{"n_layer": 9, "d_model": 192, "n_head": 3, "n_kv_head": 1, "head_dim": 64, "d_mlp": 256, "vocab_size": 7500, "activation": "swiglu", "norm": "layernorm", "norm_place": "pre", "norm_eps": 1e-06, "positions": "rope", "rope_base": 1080.0, "rope_fraction": 1.0, "qk_norm": false, "attn_scale": 0.125, "bias": "qkv", "tie_embeddings": true, "parallel_block": false, "init": "normal", "init_std_qkv": 0.0255, "init_std_o": 0.0, "init_std_up": 0.0255, "init_std_down": 0.0, "optimizer": "muon_variant", "lr": 0.0112, "lr_mult_o": 0.681, "lr_mult_down": 3.0, "beta1": 0.9, "lr_head": 0.0043, "warmup_steps": 200, "schedule": "wsd", "decay_fraction": 0.917, "decay_shape": "linear", "final_lr_fraction": 0.05, "batch_tokens": 16384, "seq_len": 256, "doc_mask": true, "train_tokens": 147300000, "steps": 8991, "dataset": "wikipedia_en"}
MLP neurons of a small language model. Each row is named by its layer, matrix (gate and up: input weights; down: output weights) and neuron, and shows model dimensions 0-191. Each number is 128 + 24 x the weight over its row's rms, rounded and kept within 0 to 255. Numbers have three digits each. A neuron's up and down rows have the sign that makes its largest values positive.
After each neuron's rows, "fires on" lists the tokens most often at its 100 highest values on Wikipedia text that the model never trained on.

L4.gate237:103123084124145141122146111135135095107077139124128125113118076156099142156128141133134142134118129196127141146104105164104119146138151125118097148094175128075124142141139123123109111147155116125113113137154156157143126156154137112139161126114144135109150106161140167156151121121111143109141205107095134110137110162187135123163139147125105135100108126149102103174098142131114159147106130121127125145127113116184128113119121146109163156165118152111114165118118098073120126108113125104057127098098089077118112124132089117092121115109123108154108088126173127105110181148127112130
L4.up237:132145138105136152095061123118107136143127166140105127131118148145145162096126117117060152132087125123119119120113136090110150099125134148152147133110147152084088101147094154078097128130125144111123147098168129135116132145171134120134142127112156130129166123089120098140150090141106150144128119103140166129150134121158167143129141119111185167142159158089166040125137091107137096161120136122196149139148088144160118121152113078152148133089156120135136122143097171128128126134149101144143129137111113100139128145148109097141117096131135077136124140135107104143126162144104119135
L4.down237:164117118137118148095094111114151138123131153160081124124117109128141133129115126130106156159108098163079123123163131163123147142125070148116136174128156132102110136145154109126093116167148174105111129145127114131092133187160111117169117126091145144145085121137127135118110116164108122144137142130177126162138077195067139152131144115129171125128145173133129113115117109125096114094139093122125142133082090178144110138120122115097125124133143135148102105130111156123182097138121111129117194160145113119114112160097135113098124139091122134120131101194130125121121115146097098136
fires on: " As", ", as", " as", "As", "et"

L4.gate76:113099090084131138097113098146101086134156112162097134077112141176102074111124118137117111147121135145122104143124117120107105090116093139104124133130148149168137112112167134145168136148111103088155101174106145126129137158114151107108107088123117108108139152131158138154159139137120157087132107106110155101150100152086126136138132122102128125148159129151178132119099093144114090136165157177146116114153122109126128139141150080151149107156093165134109173125125118136087132138135129163133176123135152134142142134123161182148161124161117107161149106136099144111104145140111120058
L4.up76:135110139163161141112130142141151119145160158128066114160147119114127134154123111124107135128124119142150136180101128100158127127101106145099100123041132135143118117150146120163094097094114146137168109143162136121153144093139107118102127162121117152167141137104171174135123144125115129160093157130136163073124153126113119098147134168100146135109158113101137107094100114106158129162128111107153125079131109091097103055099112154113105181115119109128158153107181134100127120131125147120159156111114142142129126119179115130112154110129085127129143079155121119132125109141150134096
L4.down76:157097139123123108188135146118132152140135145131117066128177135124116112182089136105113148121086113151077144105129091110105172126143111147144127104145159095097107116143135063159151155137159098138133099104139113166107101121163129137112130169146127098137106111117122194079131147151107138129139068134124079122123133163097144109104167143111158123128120117138156083123117158111171133137147141106139128112099143177142118135097130136111138136139097153154115128130151102105125104137107134131155163122101109076105110105136085163122119128125166144132121170170125140115144150137122135125
fires on: " / (", " over", " up", " / ", " loss"

L5.gate49:160177158089117111115103170111110110133122094161080134165088141167083117097091110139117152146154069104099100161103151153144083149107158098159117156163077119122112121128098143101145118128105139137112128111140121100151113156136138156145140144119094143128136143137133118141117070103121165141114107137111128112142118107158162117117096139099176156160146152134109088156143137172098164188112121133185115147107104152119110094119124157084129119121132136127127113176111114141118116147159116141119163133148126185160100111132108135119120114102085160129130122146136117137117119133130121131
L5.up49:095144120091129077143098097170084123103134163144132159099128159130099115139157169113105099147111126163127136158122142152126096133146089110144120102111124145157131156130085161098180106138159092085105109153135113134146144127190162132106105107140130143120071119167144121115143101124129117119158115129154098165108112122139114154134141152133142106111099148133167133121205151143131129122118102163126096125116090127076152152106173161101098118156134121138135130118112133152134129100112125143133128147143118130146135136109134132111133159136139128143069099084126082147116152106093174088
L5.down49:117110129082104116111167070161133131067150152141118135167118097155085126141111162102129151133119116177115159117105114133122117129149107114146111098131132172146111185168160134134138125098118161127102106090149098142134158145113174070133101131121108168126140128097125102186109136101080092139125115164164138134090117140159138121126090161122161122129101131135117143099139118149104164182149136178130109132128093088134171146129151137126095105122134118111129128082102116145127150142105103117162125136121136113120131144168115116100135148145152116152132101095126110101128175117127148144
fires on: " M", " m", " ", "m", "f", "n"

L5.gate147:150131087122111138165146111085161156175143142107130129132134119165122092171097120125106131111127093112074106166103092139130138089129086126107106174104124130106113154126121086162109149161109153123127109137104101122146121112143131129153118145141143176162151109150126170125117119104136097115176109098108138132151142092128124108107158156100092069102126090137146127110132120141137147144138123134108141101131153132134160121158118119177123163125111126132107150132098100115163101108093108103080165165128107132120100105178079129159126099159116177165148121140132139159161170117134108145
L5.up147:122187124126138134105142150157098159120146113128120083151139176122163126139086119176128161112125101121121142117107190160146113142121122131138132124137114110166102114129110126115133129075119064147150132110135154095131150158116093117124103105126139079128172094116128126097115137132120106098124114100088111134127104126135143119121075131124126139136137123108101174141175083169168120109099136154113116156133126176165167121198128167128092145144154152112106124105140115137163144178118103159146098123160143137133093155114136131105131118112107133118137163103148120147124172127093087117
L5.down147:118130158169169119102149131156110126115141131098130133137126110128135121129124160160113143125148145116114125116141123098112115121132120134135134111130124104129138088133062146124073143149130088129153132133141152123148117100140084141142086126124120141080147111159146095158181109125148125106078119103129099121157152115154116203101204084129137155139133146088131097106164134102168117112106141094149109139148118116168117140143122149112168092128082138099083161151168114071162116127124156144158121129170120115101115106112126133124148152144120117096141164154128121146153123118069127152
fires on: "or", "os", "ict", "in", " th", "ur"

L4.gate68:123085127140082190135173114110096123118082124125122181118110106127121134152139116084143076141139153123119117106156095094092148145135127077144144121161110128135143105121138119139180158149176129085113098104128133143111094132106141121115163138134126140107134200140145147144106154138117129134129147156133110111174134104165136134147095126105082128123125137132112098180127122122094091175119161139143162127112161079100145142140140172114126117139115128134111086107125156165153121144111126113132112124148128143181119093135114152140165138141100113147116095130109107153096155141091089157
L4.up68:123110155128116153111101078126162136138084093138106116162097153103116101116146128122151145135104150153153114075104173113135181072128155117109124116104092137124152158138141127167196141088163140149099099165123084121096127127147185135150116134131118103135102139131183137125152104143126165066144105092163143156095159100149108104129122117126143147096093097101115162147159131157088116132118089120122123142135117121108124103151141119142097121131131135109130136176124114121165107141102127154156122114158112138138136113123143125138159150084135078139169111125155153141141114141127120152
L4.down68:180164140130132155123146163147117102102132126121145141140136091140113159102106143164148095112146117168164144121122154122126137111106172122171166101141128123145121140088115144080103127129176112133128130127184127114107151149083129099119126140097117141123122176149112102116178136156112122122110143086121123119104154101155132161164129093196164134126143119143104144152180090144116105128102147075100130127104128095108153121141088169119086161143101125101077131128099145144109097130118101182097116144132121109129135135125098100112120142102130162128115116120135108136120094125092172151
fires on: ", s", ", and", "v", " and", " by", "s"

L5.gate152:099144119142149154125112128093153131132132118101157149110127158124055104137085126131141108155108087137142139147124116155149106114140147106131129146070170134131093146121133162122116089112165119160147073116140125120115153160160103160156130122129130127142127151140156191074128081118143131083163125143117144112099117139092143157107123105082139104140151130145084111171066098112138156140173131114140137091106142125155118128109132108140118148145148141101137081132152166080126156134140147136100135150137122173131155144121174155110148078112090127122126124110113163128103109156142129120
L5.up152:163152122102163130150106123094155085141139131133145115136122096137127124131083134155129141109172149118115117124108139128108117141078105128142080091137163145134116123151200077127111116120104088097162115155097135182119097108102098109133131123086100127106104167133116132124144174091116142088112188132136106128151134108154127155135192136131129162132109092125091124176151127130136122126164123177119136104156066105125108136118099131114125093103112146117140156112137108094135131139122161138129174152135136173107134099101113117136165159129102156095144123134137137140130144105168132151
L5.down152:171093103143128153164127128137113140141125165133107105141084126125116085123120112121099153112081179139138113085103114123110115116107126124103133132153116097164161144125106108147144153131091089166105151138109172140115123139082124143155143106101151145074110126141141160131148122142126109119149115130117116182157115097123147126153135134137147089162132145124139121136129136134124097125169106120132168150113131141125121168115140150129117095134106111135134160108087150068090126145123164123078148154132119141079115116140105155124087169110180144127134115148107138156097176080159099198
fires on: "ad", "ot", ".", "us", " ISBN "

L4.gate58:135091083133145086143143109133121133101136096152147135128141103183178124082124106118092110110167137142095150089158119155111130107082109139108087113133136138154129152146094153110132126121081122164101111134108104136156136130149195100139117124118133120147148158140173144147165176110141121088125129160115112126176098120110137061152114126117135154122157097114116105142129175150139095127119123100103130125164145164090099136127127141127090130160182125100148090111086175116137132123166145118131105128144124107129130142122133133137128137123140099145157151096118139107098107178081115126
L4.up58:158112136098102156162135154135127128113170137100136131175113109148133147125132097092113191105132151139127128130138135108142095164104128156123131104182119128123106107139099112140163150118139134138097106131101144116125151095145109156134117130149114132145142147145125140150114146092126091136148101145196169113109076151105110157138117161109105125140139116150148141096139084191104169150109121126085113113186116151106129136123159138126070135115183134130139109128155085142111127123118121087141143153121180147094111112094108155157116082127108128114172166126120094128114129106117113177
L4.down58:125107113113086157152128166120112142112139123108115097144127138166186125106132162094179179118138153124099092117123119114113128135125152127162148076156085104118127080105106091138181162069119164134139088124125115122121145124132128099108131123132143154151129089118149172154126099124113128136132094133167131161111119119142134111138114140156166110121114123126087108183105126174125163122114105126109123121144155143131125073112142115167122137124114129150141075155133118166095142143111142105130134172177141137117102111142131137092084121152113106124130136167123186166118099089130124140
fires on: " V", "V", "v", "| V", " | V"

L5.gate244:176102133136150172114115114098117134123179104155142113159110111114087110166073151110128136138130141093121122106108132135109136119127139098073110086155147155109133149178106159103145107124097091086132117161127117098103134094113102107154110143175128123136139122142134142198174148134081134127111126160110103112141136137141104130131157095155114154128112154127129122109146156116121095121127120126136100107095080190154111156125097116156124098181118097114126164145130146103111110126117114145131115139121177162135151140110128124163132082165117121148112126144136157129104180133107171139
L5.up244:115188161120115131185131107143107099116128090125129135154153148135147129136138131131125132114141135154092137132130112157079123121139134173131113149116084196103145095154130108140152142137125071089118133122121119122124072139131190089132158132132123148124170153153152125158130147133111114093113118111146122140161147135121125099103174093098107147137069115112158164104111112142117127149106095138129142142142110120110149164080163148149086117143117103092091139116117175129119106106136141105110159155114122115091151170106117117144081140156080137112155142125147098129154149088104134120
L5.down244:134147135144144165141150135120105108151124120131123119157106128126116137103101118102184056111140130089126112122154134113145141103119147106110104106137139137107129141192134111107129162150146107071145128123141163106073119100094134148099122141139139137108176152118156106191132139151094130107115141142111136110131124135142121121100135123131098093136095142129110174094173132219115091171122148130116094123155094144152133130104103143125106090174106122114147153129114166140099127130100152155120087120140129109086119132118117121145131151153134178124173138144150099142129164123091142098
fires on: " rel", "ol", "ate", "ie", " invol", "esc"

L4.gate122:143129139150128127142181095082142131134111125121113094161137136123098156122114132114110135096125131118155150154144142108126115111095164100101149090126103117118173095125156122145124169097082148113128174094132053150106137130130130168134121098144141107140124064151102100160148106109084131129131147121108122121145124139116111145134142127151146140099123172119160163121110096120092156194127141140168101130144159128154145106130093110116126151116118160133111095153158138111122087124152147148142155061099144150142148089124138139152167132110153140154120113157143096132079089101102120157
L4.up122:085140141137096105117111132139141183153156148119102127147122168087111124187123138113097157110126143153136201143116124120148110120131143108137154136150128094152164124142143139163106144134103151098147122128142117093122107146106103176140132148118145144097106096161132133158105090081132149123125156156122174127121125082105127098173093140108093092135130152111167091156148129086105135128111102127101159162115134090105108100115125151145133157124116136120117107143203145138120136102161138078100141135111111140099150132175140111117138125128147078145089111147150121098105169133140151138
L4.down122:166143096133109127141127087153127133140155140137123142150110101128094109118145114182118118124127181112122103137053111146143142107080191111131119126142138124124133119127112145088154117130151112122149104135110095135095103110095083106111164097139143123142126126070143107137168129182140157143111085127168098148154166085101088144125142111121096116169115151114119153171141140137078136115125132147124116155136131089103158121122145134144137116100131128100116129083139091155094123181119177125118173154132114110128131146131084168135149121147120164178115150139142154132121126120133137101
fires on: " | ", " black", "ag", "″N ", " | .", "ai"